MLP neurons of a small language model. Each row is named by its layer, matrix (gate and up: input weights) and neuron, and shows model dimensions 160-255. Each number is 128 + 24 x the weight over its row's rms, rounded and kept within 0 to 255. Numbers have three digits each. A neuron's up and down rows have the sign that makes its largest values positive.
Before each neuron's rows, "fires after" lists the tokens most often just before its 100 highest values on Wikipedia text that the model never trained on.

fires after: " ", " |", "–", "1", " ("
L10.gate630:170132141155158139129154098137130133134118105124147153111144135111110126126138112146124131137142106131130122091094114116152137138180157125119107135129125070152124096141097162118165156089133117101104101128127164091150091103145161108123117138124136131139139151088132129120140164122112150136
L10.up630:119114133122121135131155115140148115106119124127139125135116116123166116129118141129111093159078113127104115199123137101108140091086144096137152127082166198082194153115117099152116117121143130122104135102075133135110169101110130109145139102149138143128111081147117105150133155158145083085

fires after: " the", " ", "'", "1", " out"
L8.gate561:088139137134136165199094090093113148126111142142116088087088131134130093183102115173125116113136140132106144133150132112151090108146119137143090130103137135112167130135138090158131154148155137064104151143103112149143066127106193128134152132124157140099112097159120179109116121117151134185
L8.up561:119150101126130104138110106118142137123112104140128140125156111187106155102105064138134074108125107131171137129091104134120123146134120160145155103113040122108172133115111074110086120142143137153107155119133117144129185169120099138117130104134148103130130126117150162068156107119121098144

fires after: " was", " were", " ", " is", " been"
L14.gate212:101116161121160155123129122150157147133131131135125141107120130094152156145097117114128104101146085110132109128133124088182106126126119130103161110123122117125149133102156110167094106136130104152109123095168132188134090151104141121146138134103140110110068150129148127101120148151129123092
L14.up212:147163108117122093142158110130156145148119113159117188119108109145122178130128145170092124110124146125156152170122123113165140114142125110116129114129149141117148149123104109142137144150118155065099163057093118157102085086128108129116174108107137109126118122156169103099143180123097152125

fires after: "–", "-", "0", "1", " ", "2"
L9.gate21:096106175179095122083146131129146122122093122162110119103117117115131135167114129101135133164123111102125164131138117128137054112144102141145130126099136123110158122103121093114139200121086121124105091167107124126136125127108104145107107111092108129135101105126117103132091123168133127112
L9.up21:089125119133105114140176104160085085108104101137119133133068141141101150153124145132078113131078091116146125149121112161135095099154121137147106144060123133104116144125097148159082123134088181165139108090163121141150142094138148135123174116170126116175109129115129128103141142162134091134

fires after: " ", " the", " a"
L3.gate530:111119135081120153092116121120122105182131092156092166143135117096142117081127133102131101121141138138120149133091169137109114139140098131143107165122070143074130130140103139135164122085133143140151108085086104130134127106129148166126113134132144085062142125116106126122152146103124154098
L3.up530:124123154101150100097099118142104117154152107152104172142172145166158115107108133154133083154138179156113092128108091121087137164155130078132121116090108116138103111121097136126126091158171147124102114101123126127147168122111091111133113126167099128105158122100121128119124132134167127102

fires after: " ", "-", "s"
L7.gate313:123095158112133144105153060157114135145150126147119149128138153149110160130161128132071110108155098136120149139115159121105127131140162134106102183110160127106109106124168150088090093123196139114113136116126130146138115132117142153125098126118106117153110149073121111113126127119139156085
L7.up313:162171150119160139145109115128102151156152128108191133155139104128156131128127158134100132105133140127142087123121137143099119105158114063146095145107155166114140138147092092090098115131141173121122166119099116157153119091136102154119101144143109130082112146138123100104094138166131124138

fires after: ".", "E", "-", " S", " A"
L2.gate382:119183141127113114122111160146152120122142143189135128098095101121104116106118160114164154121123118117153146128118161105119111178129137129124137076163104080117107101152088106111165126108117189104127124169120129138141162120157125125108132136154116159141105100090070150159143095109153116077
L2.up382:139101121163138134094149116169138139173122119085142110137102080119140086118141118132134134147148166130100161119111147120147145180127118081131149119133137095150120136129126152130117119107133143126146137129125146117136143141160141098096119140128178112164130112130065141051168099110130156117

fires after: "1", "0", "2", "5", "9"
L13.gate590:129125121120101107143104104143105118119165137089138143112124121116160160126142162127143109085093099126114107115113099115163077095089157105117156103100137151111138131142124117137107099132121169107139099124114128090139122110140135149142151139158145146116136163087176130189101116179166070107
L13.up590:135121119112118103128122095135130118101097100093146172136130122086131114116170205098119138132156165144079167147139165123153126093118154112101103101120175133124163100115146081146138169125156140108103129114159143124148081129132163111130135143138128116148109108158124139112100135103116153127

fires after: ".", " Re", " con", " Em", " re"
L3.gate456:120123129143101125130082133136087100138168090123147112111140120105117152106133145161115115159121149147138129142088129152168139114080116125132132129100087163175154137116131145080124131154121177099091144140157138095108128106120166075122137137105156117121126148119114104111084072080102105114
L3.up456:144119106168144098130129117154083094121156108103149117164117095157128106136146173170132125151163145171146141137076118147153168096082084147157153132094103155162163114139129159144098143166140137084105114154154133117140110099135141090120143130121198099126103136131142136101126097092113136112

fires after: "2", "0", " ", "–", "\n", "1"
L14.gate322:111128090122118136107102081162114125153113155164104124140121129155093124109138117114122104122152147145111112185093128131142082071105120134108164144156135127131148135138114142138151111157114139109103108130101067097141142113109173110097131192148117101124084075135110183154130148101159157091
L14.up322:111115101153123138083141137137148096142103075104104118093071125147125123130116113130126079132170137129164145152101127160147164141118140102116132146098118150105175133141140099150093153122165130119154111166130135134144148125145149144119115107118138099120126137125119176145157086108097172138

fires after: " |", " ", " the", ";"
L9.gate17:096079098109102131124174097103113134135170142108151139133166116129122124088148159076134093148150139124134128138132165132140146170092143098138177114140159114093129135120079104166105160102169123131114155147139126083138151163127101157162182132098106128171113105110140125133170155124131117109
L9.up17:139146144178110148124185142126106133149121106111106166105150149105147126129154159134128110120086133108181125091072153154088122120105164148127143157125159126165181110129090131157161144159145134146152146132102112087109160114113142085095172126124114135075110117130126123122097076153116111112

fires after: ".", " ", ")", "1", "5", ")."
L6.gate49:084098112089166175108162124164121101112166081147090107102163143100177136152135110086140124071112115115124097183146172111134097157134114123142147105125137102108107086149128096173098114137081140147136114112150167133121138116146124104119125126164131160080148165101134126142140123126148143153
L6.up49:099083149093116188088162111125098088135161105164101099083131118159156076135113133160145120117079140146137131132107111121117125136160086154133178084120141122145138115156122110124114134113130163107112135104130115145097166128132125124173149137127167144123113129126094152143176130118060089128

fires after: " $", "2", "5", "1", "7"
L11.gate223:160126118139145148172121128138094163175129150134139098137139117119114131159165193114125140134088120170172131135121116166153125111116086133158093133140122116113104163156115159141118139122125152149133125127137112170138120139142099082138125138091128080111087157136094179101112161118170106136
L11.up223:131095128138158130132118171114145149100129148131175099147119148097122103142120168139128115148142105125170121118131084096112110143160062118108134130180115123123136100134133132144144120117143107159140082138116192092098110131144112107063149148115102122119144148122143122101148139070172167188

fires after: " U", " No", " A", " M", " St"
L3.gate254:148145146115115127138119121111113155129130120165125071119143113182119117099139110139122110133142125128111105193139143095171115061098136142113116172135113152108114146140139170131163143153109107144144161146069153125138115104111141144129133117071121138140133162096128144150087139160121116114
L3.up254:139121111116092151162083112143113135129145127133103124105158076136113133110156103119123137132129106104108125151129137136120124101129129112145148140129096066114110091136141168101114114162127109128151137156108129132145120124102144100126128168108143093076145129150078108110115109113120100115

fires after: " ", " (", "1"
L8.gate418:123094117182144141116126156135149088118126148143160110115124119134114132150104093165136145149072154148129112126132119123094121119098086122131138094153101212125139142111128151153141163143110110127167124122108086155113145130161101136107167128115137130094136166163126128152094098155151125114
L8.up418:124112110119095139170130115112176166144094086122110107116119134174155126117100110125092122139162121108110130123137120109116120118127136146140114129106142128086102122140112147159130151116110117107149126136157169136119097172130101105151120168121160162107124116111139170142115131096075149111

fires after: " ", " on", "\n", " On", "|", "'"
L6.gate615:055099116133154122129135133185103129149128140137127182139104119121084103051145100117125139113119089152093094163137145109146123096149140135138149158134136125113101104139102146102122147132144106090170144169122127085063151139162130122170124143133073151097156121138104120149103163164096131141
L6.up615:089111137137124170113161136170145088139093128111115152108176112110131109096132123096114085110117086153064095155158167137075135122120107133139135133101135158164133118144114112099142193123133150083149107127184142137118102150140111120157153107078124138147147123136096111128104131181129151112

fires after: " ", "1", " (", ".", "×"
L14.gate467:132140119128129124128160156121158141121106121146155077121175148124123115140109123145148102114133108138184123127127138142121118083125150129135098171124070114138124095112084122145109134113098083105154072120116150167142136130134115145103166098160170103074099171136165094111187155118130090155
L14.up467:152167147109118148193117136150136110095148146132170142109185124134115093156114189115110132106130105142143146147090139154146114173082112124138105102128157101142104105132148110122150107153135140157129134137110103163131125136122142108096170099111111118124099172121157122142136134173093149127

fires after: "\n", "-", " ", " =", ")", "6"
L8.gate604:117079113108139128115166164121124123126128132125118149153116117131142113149175131125109198084161131113115113168137133137167140104114113131115145182082114115144074148110119135169104141155096155128105145151170176126159114144129130144117106122162143083111110112133126117150112101108145111117
L8.up604:102125119116137119153105157134119111136154110146102160138093135158129122119152130159152131091125114173145050125101135107137106153159099117129138139148076128153139125129106076163166156120106109105091112109075129151141091132166097112102124124171132109126112109124097150142138126131126135109

fires after: "9"
L2.gate101:127148149111149119109102104129119149134190136168085106121092132102161136131167086126123140105128096100153109180103160128132154066140135093119155146100134141113107116121147148115117166132091132152115161149145140130133080104138110128135157092117082141137094132139163139134105140184150132044
L2.up101:125144162151102101122137132125110164113121133140124123115184100074108136113159175091126105132115151070159131114167181121133132172097137190072175165127116148115117134104133092169117129056164124158136158135113084152096093147079145158128117131138126128113144090137137126133105102082146109109

fires after: "0", "9", " ("
L10.gate617:127122105154183158103120098160116168160120115159102128134150141132135122126155138105121129129107101140115173137140138137141132113165124122149109144169117135093183087140123153122140155141115134151113123144095125111133118134128133082152082135137115148157085092161124099127130128153135117107
L10.up617:169120079124170139110095134112136143129124117146140137117195163094129138126085129132090124138120103123174075157100122180101166141123083147111117068123140111132102130117145149108105131139153129114106123147137091083136115168150149139134171131157126085124143140136123134094126129117134122132

fires after: " ", " in"
L7.gate240:104105132144117120136122123146111106153119117134118135170106126119140146132127111144101133130114067080080107117123117152145148139122103066113139112155172155136098138087108138129133113134085097146142162115136121122114128124156176065089098131114191119169127132110157122150145158081149123100
L7.up240:061119091121156112146161083137147085137102154144128116146139104120104147132104145125115110137148117120141140158136106130130139086161110128121136095167144144109119167137142117109105106121105115099166144110143174123138105179160113144175131140158118107188128152101125153112186100170127162118

fires after: ".", "2", "1", "3", ",", "4"
L3.gate430:121125174137108155122146121095111147120095116137142102105167123119134111134156116113093129151097132136118134110116115109136188173132159162094111064114122120151112136120121132134076113112097133134154138118101122120163133112135117145119113161125129126106101145153142085129130135105112127162
L3.up430:137099128169135124147159115158151142112117172162105185126138140125100113115124176129165126139109115142120136123150151152082138102131112162148127186133120170153103127134134158118167174120148131116100115103132140116103134134072140166130116187135119064151085123104131099151134170149178150121

fires after: "==", "Early", " "
L2.gate10:122190202101145134155124118120133137112155080130171149104132149135150113141103114122123087157090163136113190127109136187131112171108107139152128114108145109150122170095119131135157120100110135170112163107082167109115116118092143142107121155123116114097097079086093117105109117133114097113
L2.up10:156127127128121086114155112086115118108145087111121122131099108134187114145161143123102102154139141084122118152082126151143146125132070108111104124130125141168150140099082104118166167091165138161143153102118146121157140114161133156124100099141126098158134125083096107129138127147151110152

fires after: "0", "9", "1", "6", "8"
L3.gate108:169131107143122119114119144105156083076119122119160125085139108141150104153114113118133114129170139136130121168104148141169108129104146130093117102138168148098126117098135133122166115108083114114118077119146150120143122168126082119116141134143143095121084187127125144136130123118148081114
L3.up108:134137105081129129090108136152124130120089153155123115097080105102136097115138130158117143133117114086162064104122166133114135121163131126075149072121116151127089131158125134111145130124124111131098124119153164116158147111127118118148158145152155115094121187089115140142140098126148152134

fires after: ".", ")", "s"
L6.gate606:129139127126101162130132105128129128096153145144132134142160152111127145138141126111114125108095130162165155130134105114105124142162126141129131121128144111135077110147106135131118146161174136142202129130063139145129133147122126149168094158112119116149107127089144065156135153126108160112
L6.up606:149140129114130134120163088098117144136133154149158139108170130087157115121116177085112106093145156130125126139169165117101142119137131178152122118145151111141115163143107110143176087153111139124128148092134139129117107125141099066114120126088095118105074076074110131104072093137111127131

fires after: "1", "2", "9", "5", "8", "0"
L6.gate300:160128114161155178103161122090080162153131145126103146160123124143082135101107147115098106125163130097129089126125129110113135171127112090127108163170086124158150153157096120126124129084154144131117071142147128101161124133127114124120136116105116125131122109157125119114151116102102101111
L6.up300:144138119113141121108145150124116180102091153086105116123142185094137113109130163082142109121085126087123130149131151108134092099139138127133080115120133122120150155145109144107155096115135159143078153134078132103114128171103160173159145130119070110164106112109165111117160111156118169141

fires after: "1", " ", "2", "\n"
L7.gate416:115135145138132179157131131146123118116128089114154153122128137153102137132165117121124088103144144143152141123133170097110123123168156102140141136163158101147158159151107120146124112138104149165118102128096167106121160132118168170150153128108125180109111124149151083085146146132099169156
L7.up416:108099149184112135168124119126113111083141151152131095155112162118120145085129108087133113155134105121101067118116123119163170114130116129140115146155121134148115148118159106140129135108115114099084139133130141154135109155137124071131126107174112101116101164096091096129101139157120127147

fires after: "0", "-", " (", "\n", "–", " "
L13.gate657:095128138161129125139151127163101111125122152144105146177149154108105111123153095170137169079151105159111155145112110114099087115147123139113157120101129129074115126137108115120137128111123120149096089121169118119145121136170173101121096127140106094137081110108152091102118105192113153117
L13.up657:108064098125124140147109120159132152117127154140163147127129126097120112135148113126125132104118088111150125145088139111108074142148140115145123137130185160079121146156133137170145119149110151123067118116122128142102128149165133108168142098121113122153112099139095115117130156126097144120

fires after: ".", " re", "\".", "op", "\n"
L3.gate596:124121136144118172174090146123143108133158109158120141158137140127166123137114134159152112157127089221144132125099160105054159154113147132152136148116139131149083101090147142073083123202141129151125113099137128106138124139073121171152102128154130119135135155109093117114125114146128131107
L3.up596:108149125136126123158129138129114158106115080123119163153114109126176088172172131136115120114113103157131145115129155120109142143105115111152152100090120117142079097132150084131082109150115115142121116114100150095123144122128123163116179164162137085128075137127131148096130108098088097111

fires after: "\n", "==", " ", " Con"
L8.gate595:137123130171131133102121114164070159100146091135153158117119086107119155113143129113111132162133139139129137168146114111143107158106132162145099159097176110169107130094071166126122100137080113084122184124099142133137135114097138083142153158142117112138101147111093125119114118179113153168
L8.up595:142142173131103112138090143106133120143112155086166112147158146119140103113115127111106099147117133142128123154155139155124159130153121138164105157108111136092094137150170106106148102112161117119083102119117162111102126117164128099147155151083121125142114146122158070158153114148133143139

fires after: "–", " such", "-", "0"
L8.gate314:087104091124139166122163144094133105142133144147144108142148099160134139147141130126162116147147109119108091154140087159092114133134131120114078103115175105161175132144158098143078186129123112136144106144131145115102098132147174117077122167143089111106150146148126123164121093151171141136
L8.up314:152132077106103138094114143137180163127096137099136175125158143116148144135115141134145126117084128151094129121131099103138144157125134164112075179127106145116108148139141131122141104164086134145091131116076112135105088139137099109134156136166121113150102118101108137113123135128148146168

fires after: "9", "0", "1", "8", " Ha"
L9.gate358:143136149095182135161105096114121128126129137156122129144131145130116114122092084140108108192143157104112121135141111121162135084102103148118066137123123126124121101142098188128083146131106110148105130141116152128170107106130121124167135198133108104122105119153125114165115126177196107122
L9.up358:096082128126135138125096117149128158129119120170159144131125134112100067097119113146102161144115120085098147192135114147109121136119153120110172127155097142128144139143096131160119181132139097128056163124112114150119119133133096123119109129111098125145118093159167129109142137123108119089

fires after: "0", "1", "5", "4", "8"
L11.gate332:113147123099111114138149153084142159152117166114164086103161158138134140108110175114097141120149129125075127125130127117115159107146180110098131125148143150103122163128137112140135123156087155112176105132149138100111167166164141146150136173151121110088093156111130147124118143116145117178
L11.up332:145117118134130103149129142178086119123155102099148097110137102135098165093103124142116090143134113122115138122135148144107120172106138150073137110153119105116138104128134116100134127118128128159149146123149179143084131151139129139097152114132106123079119128095185139107116127089166108153

fires after: "-", "\n", " Apps", "2"
L8.gate120:136131092171103101135157147138113123145123134106123148117156106148150110130110137077128140097165139113074134142098119144147091111100159126122163124143118145162122158113130118131177136147102115108150097122097125128159128126142152124114099142121123154125084074129128113102128123129110111077
L8.up120:102105120144113145109110159103122110180122118138072184187125148169144115183137147095145138130159149131152118163120159153101136090084107101153127071171157113108135155112141108168095143142155088108138143140141102163145089113089166164108120148147113133093165126122108125148113137130159145150

fires after: "0"
L3.gate284:143122072129182141110165148079118141105133157128134115106135148104128124064128102148138132135149159097142129169078128115116143137106165139124128064155120116140145164145125142140179153142182138142103126078125137089166132132121122127121148142113103175180118134132137156102104138136166135145
L3.up284:108109111124146083135117121164120147075109096144114123112126159075129166166115139110148169164116111101121097157138111170101107123156122124128130104124088112167113128122151144078093094125112143155103144165139117115118096148133137102141166124145135085100141154111060126169173090156144170108

fires after: " ", ".", ",", " hyp"
L2.gate185:151123120158148148136108160168119108123147076168109147107069140154134126146169160161106115108128126138059068127112077100134104073150150109104098139132139112090098113148154133130117108119122145135131141159150109137125122103115118109118103115107126124104125102097154089126123078149153153120
L2.up185:156133127134096145121125163144153131158142128132122105151076178161148145146156119139085145131109154142075120129124112145160117067133129099106093125124116119125119113118157125166105120105144115128108149139151127134131114120123098120095111153116157140125147098152128094149135093125163180185

fires after: "\n", "."
L11.gate392:127120149114144126143117132148155120084124117148087138121131120137107158139134110169072156176113125103142112113131081096155123109135175123154165134130121118108134103131122092118136109118106118120132150164123088093148119083150100153145082143170094156158136142135139131140118163118159118187
L11.up392:202141104160135120095130100123174163122104076139125095127093120148152136084162107106124153127132136119153136140125145136117164116148136130096152147158105109091095134108124134126090141100156126118103120101130123138139069116112121126130117118171123158120093130086097123119109093122166156090

fires after: "0", "6", "7", "4", "5", "^{"
L2.gate252:168157138129139095126133124165122142135101142167145109082145117137141133131154164067155148122111072083159136113132124121095117131090123114118154105151150126108116143141131113129169135155139108109121110066171129096151156106121127178129142152128168131126129132163129112121085120120143164156
L2.up252:156112143120106114132082118142142158087152112123103154116106131112125146134159135117112146137149152107115136114137166152163098149174114165129119139143109090104063102114099118154162129135136188169155137132120124139120146115087118095117115125167163105113117131109139112117127113098119109145

fires after: "\n", "2", "S", "1"
L3.gate201:088133154170182182148090124139135106118101116111185098119142137165139135131086144105080141158166151114138125162083137129077142141169105111091115102125140109129115122147149143132146141135118136146172137145118111125143105121112107158135097156123101128126150144135109110145134134134147114114
L3.up201:116121113124135106106158130128110118103070125133112161132110163137137107122087129128098170103129150099150070158126079122113120164163141127126125148118132105143112145163157161091097164103146106168105118144120105150094129089117153148087123119113105065144124151140121097135111137088205103130

fires after: "-", " (", " \"", "."
L9.gate381:143086161128130155146145120071129131140132122133118133094102124133116129104117125146104150173117140164132122122132139067143101107125113166208148138128136129102127085103132124159157129078102133131093156118141112124116078094146144131112137110089155149171109137138107109135101155122149091130
L9.up381:090107158149102118123098114119141156111138139122145093085134105123114144170099088121079166151156098144140108137149103127148152133142158162123155100127127131123133123112124103112116096161113103148133118127126093136141091161128155116147082155137116163113130147108096141126112164148163151111

fires after: "9", "8", "1", "7", "′", ","
L13.gate110:088140131092140153152146120134177113135099134120140127143093137124121166129109126131081123161157136132137130133104096132140146125154137131127106157160155113159124152128140155199078159139145162084199097145155171121158103119134113108153161149105147109120084114170132140115107116141155118145
L13.up110:126121137127120138134106113128130107121158125168147109113124113144148155114120166101162138156090111107121161112108153132107115119117134104109110091169128127140142102145162128165125105094125126143157129128140091089126126090158108129092155091142115093143160087143175144160135144146127100091

fires after: "1", "6", "4", "3"
L3.gate637:136104152137104148109100157117152124154109084147126087110148132124108134098130115154103138153133120116130110135114124068127098131142096158140122114146120132108099130073108102133100098089102130110126104128103183103164170136105102143119121140138111133098138157131128124153116159128101093152
L3.up637:126160116124137112127070095151118147116146161115134148125195130168097130165149090122088067180135154202110179118154123113163104118087137134113118128103112108113149123114087136108143103086106137130132156140107168133121130125074139152108124168098141155120110137126119162136083146055095111133

fires after: "0"
L10.gate371:099109068146138180123128081117127112126132130182093129135107167073122187133184117154119158167154124114152129143156127119107114121098106129147159116094160111119131138129127130124107119138170130100146108147142147128090127137200153089150127109149122132141105116139122175111106060191123170120
L10.up371:075143097107146112124136095192132132114113134165166122110122148116153116139133120143136154142102138111148164087131146134114141133104117136145086099161111109169099145141157165118096110142129107114155132110193126101152154135156155121143128083179145139150164158154097119108123099151154170123

fires after: " U", "S", " R", "m", "U", " M"
L9.gate266:108105126100136137145086141129087163093087160137132142105173134169171114123155130122084097151138094147122147157123094119119109139102131143141127130124132092116121098128109111133144141180135127121138193163118102127119144115177113181140137143106126124130103128111091148114106129133143124153
L9.up266:144106114146114126119110100141148139163094119165114104127131116147122126110121103183146105128122150109104092146138127162173137120123135136137114159132137142114100139117103170108129123149139150043139150126111122120139132140098108141143154118126125141153111139117132157094094154146139105147

fires after: "'", "|", "\n", " Preced", " "
L6.gate470:117153089102169118113176155090108173103172139141137095089146098177104133166127104123155136111133122124117108122129119069116117095080120172121097166149152140144097167096108141117123137130101140097137155154174124140151098104126155133175155129140108182147121072116135144114128137146116171103
L6.up470:092109130096112152101096141105117117152132139132144158147094121143098130091099161133099126103113146153088109144133111119113102082106165119130117113140116134112113148120101157122108171135147157088175124175125124184126149125126125103188138178118136152114126125121137047139127130148118154151

fires after: "2", "1", " Le", "4"
L8.gate367:152142114089146117112163154137160151155127111169119123118117138144137156121131170178165142139101111089123115180094086102091125119100112151156144107140128104111126110101079127122099161150091116108136126107087137130121091176118127111157127125156132122159113165117092129097161135134148119136
L8.up367:177106124120139096125148139118127131107131113112145143131164088124100161135098179164124130145101153099141161123145129131144113129151123111096128147164157109113120114213126105101101125162174121145121127140114127144145114127116165094112119096104114128087105127115148120141112124063117065118

fires after: "'", " the", " ", " on", " of", " in"
L14.gate190:109079133132128143213140118154113143137133141115093169092124132111134117137111167155128123095124131119138183160133116130134117156111102116114118111095126120172127144150132120125088147154119145147161165175126143151172123111124156117122183126144108122144126125121140123146146168118145107111
L14.up190:120133123098122124080153104101123127124129163151149098146127120177095108107121117109136119110099123086156128160146141118105170151131130151131173141146119171139169136144115151150099153148134143137133132130096126105115141134097135106083153089145119120138090177118157149149100111127141161145

fires after: "0", "1", " ", ","
L14.gate78:127108140125166119157143165125121136137128122138128122087164102099146085113136103140175145115112117143132173180112129113110099150124098135154078131154153151121088118129127145128106109141134169149088161157135160136134138149140117145159136154155157095132135163175095160135122148148187107134
L14.up78:067154109166131092127104121128120157129144113164131149161087167095166101183130096091157107146119143105153132147110147142109168119165093084151155114186114133130114151086100135133077098146130126156141101133130124069126146187145139094127119139119151105128139091161126120148106150134131117129

fires after: " ", " a", " the"
L3.gate353:132135157107102105119146116122098144130183069158168121099122129194127096110111120138124133099138128174154115112123111120108139126158177135082101153144170115102113137147122125148098094125078151116164122074103159136118127124096143139121103102156109136075089142084138113172131177108154089087
L3.up353:111105169090137105102187145091151099131146098102160130116159126140148175076158113163099107173135127115125120156081140108122097114111135104069161120141113132140111094118076113157135135133148105128121149107127132134129137128117178159156085134150121143109132155103145153128156122127131112124

fires after: "2", "1", " ", "3", "0", "6"
L9.gate256:143113122156145116147144151121124109124101092139135177143127109145160146129125139122134089116122089120144202129141145152134132108124132117151152089091146148136173119119117122093088154119117100171146106110117127170124135149137137103138148098082139142137110128143161121078102173127090110136
L9.up256:163105168156138143150150160106122118125099169116099157096144143130111156135140145100136133093131129110097123115096146102130134108140139104148121089144151120140132113078103114117113082131140105091169083139111143110137122176129144157135171136116161114098100131134152082164140143143095096153

fires after: "9", "–", "0", " in", "í", " "
L10.gate692:173124147142110077140102102137119134117113150102147163166108097149135130107120154151134186093100125137077127149110112127136144108129099131151176142143150103150115170119088081091110133146095096138113135165148181123100148139130119112144126135145107141122165161096109114134135116115117101120
L10.up692:110126131147190089121057095114110133123095114143141102128120135166135125162117153128160128108146132085176157167146140153118110099151133102144118129142133160084116121111075148149130148120108146123133159143121183062136106138118097121096145120133142157155133115112080124163127143122132162135

fires after: "\n", "|---|", "|---|---|", "|", "---|---|---|---|", "-"
L2.gate483:132142109134174070112182125158139151103159112163097169078127135088060149121167099130136116109128099132121139123142156122110117105129142088123134137141121118112135145154140106099148116139123158161100106083100121155152111102125116165147174140124171110124138132132165145160103107117135146119
L2.up483:112121123139170118094145106171163147129134143189137147119130129112099145123132105096163153110110124160148122115123145140108121137154122124111129126122146102137128148126152122138108144166124126131046101116086140134097109142129116140149160148129166130137134166121172105142119103148159155123

fires after: "–", "2", "1", " −", " ", "0"
L11.gate15:145090090117116169125112101101139187128119144127137091133117128093142128119142113134153168151180123098120163145107141117118116122199145100134133124121157087142134105095111107152156159176150066141160099119139112125097089109139092163111133107130134130120140158124135153114120116141142100127
L11.up15:129126128138137128081148148113181110097131145145104147152166094072128088101105142146124137121139153168101156086125115101137091124134168129111103124121133125175138076107132147110152119118134196157142140139077129122154139139103189151119156147074137152142111146108142129124155144150116176169

fires after: "1", "2", "6", "0", " "
L9.gate581:127136123130160176118148149113134098126142106158145128107147127121155148136102096152120137075119080175133134135118128120140142140159145125145125147107103134113110109155105135136084119107076122070138132093109157148136116166175090140121121164130154142172118159139135084145080133133160125154
L9.up581:103103114137116077120107148105114147098128089143124102125124100146184095075145127139129138128110143149111157159118158132122096124076100175082121122134148106116129133132114152116118161099119136108087135143131130134117159091092118088126094091124108147096130132149188139089145112137091145109

fires after: " S", "s", " A", "S", " V", " as"
L3.gate80:088114134137174108114134081119161132109118125098125124115131102098122129100140092088099102109126149107151128150100124129134099167148132086118131131093099106126136103146108115129109110111120097160105116110154145162132140119157133104106122144116138083144188127167097128116079139105172151123
L3.up80:109127134121130117133119093157154154118144144088132111168092142114142092099104117097109140089123133078142128144104135168091124131149142083111127125121097124129158102133106101125121125119096129135141155134106129164108095149186091152116140113143156106141170134148123098111119191148157155141

fires after: " (", "-", " ", "E", "'", "–"
L2.gate424:125105138159128155110150154095118133093108120181143125099112101131112163101126117133131176116065145125129168117142192121113079141146149149129133123130115101146121101118103137141107112128117088119119165131113120120114124128161119095141158112134124171158108126105095191142142106086116102123
L2.up424:133153118157108166106154136131148138109096115155118155096117129154139133107097121148137155101083130105109129101155161078146038144132155124136151105145124100136139153161125100162098084124134111122140151161154136125129137140077123107098140117130094130141126114108093172156119126116117123120

fires after: "9", "8", "5"
L11.gate172:105145127090148125083085124138114119113146158134112104114102170107133109147176166151100128131120151132119155135115127144111124087129171110158093112106132122110125131157134120177108141130129126106173086165111156150110118078118103108177156125138123109125058105170130128119113108082150158075
L11.up172:116108131103081166150114138115175162148104106184149112105146138100115140148121141101152149122114105161160114115070116124115118140113168118134155106156115124119110176116106104179154143115144095080119106132156091142159098112100128104126131116097115107178107110148146153129127190123095115113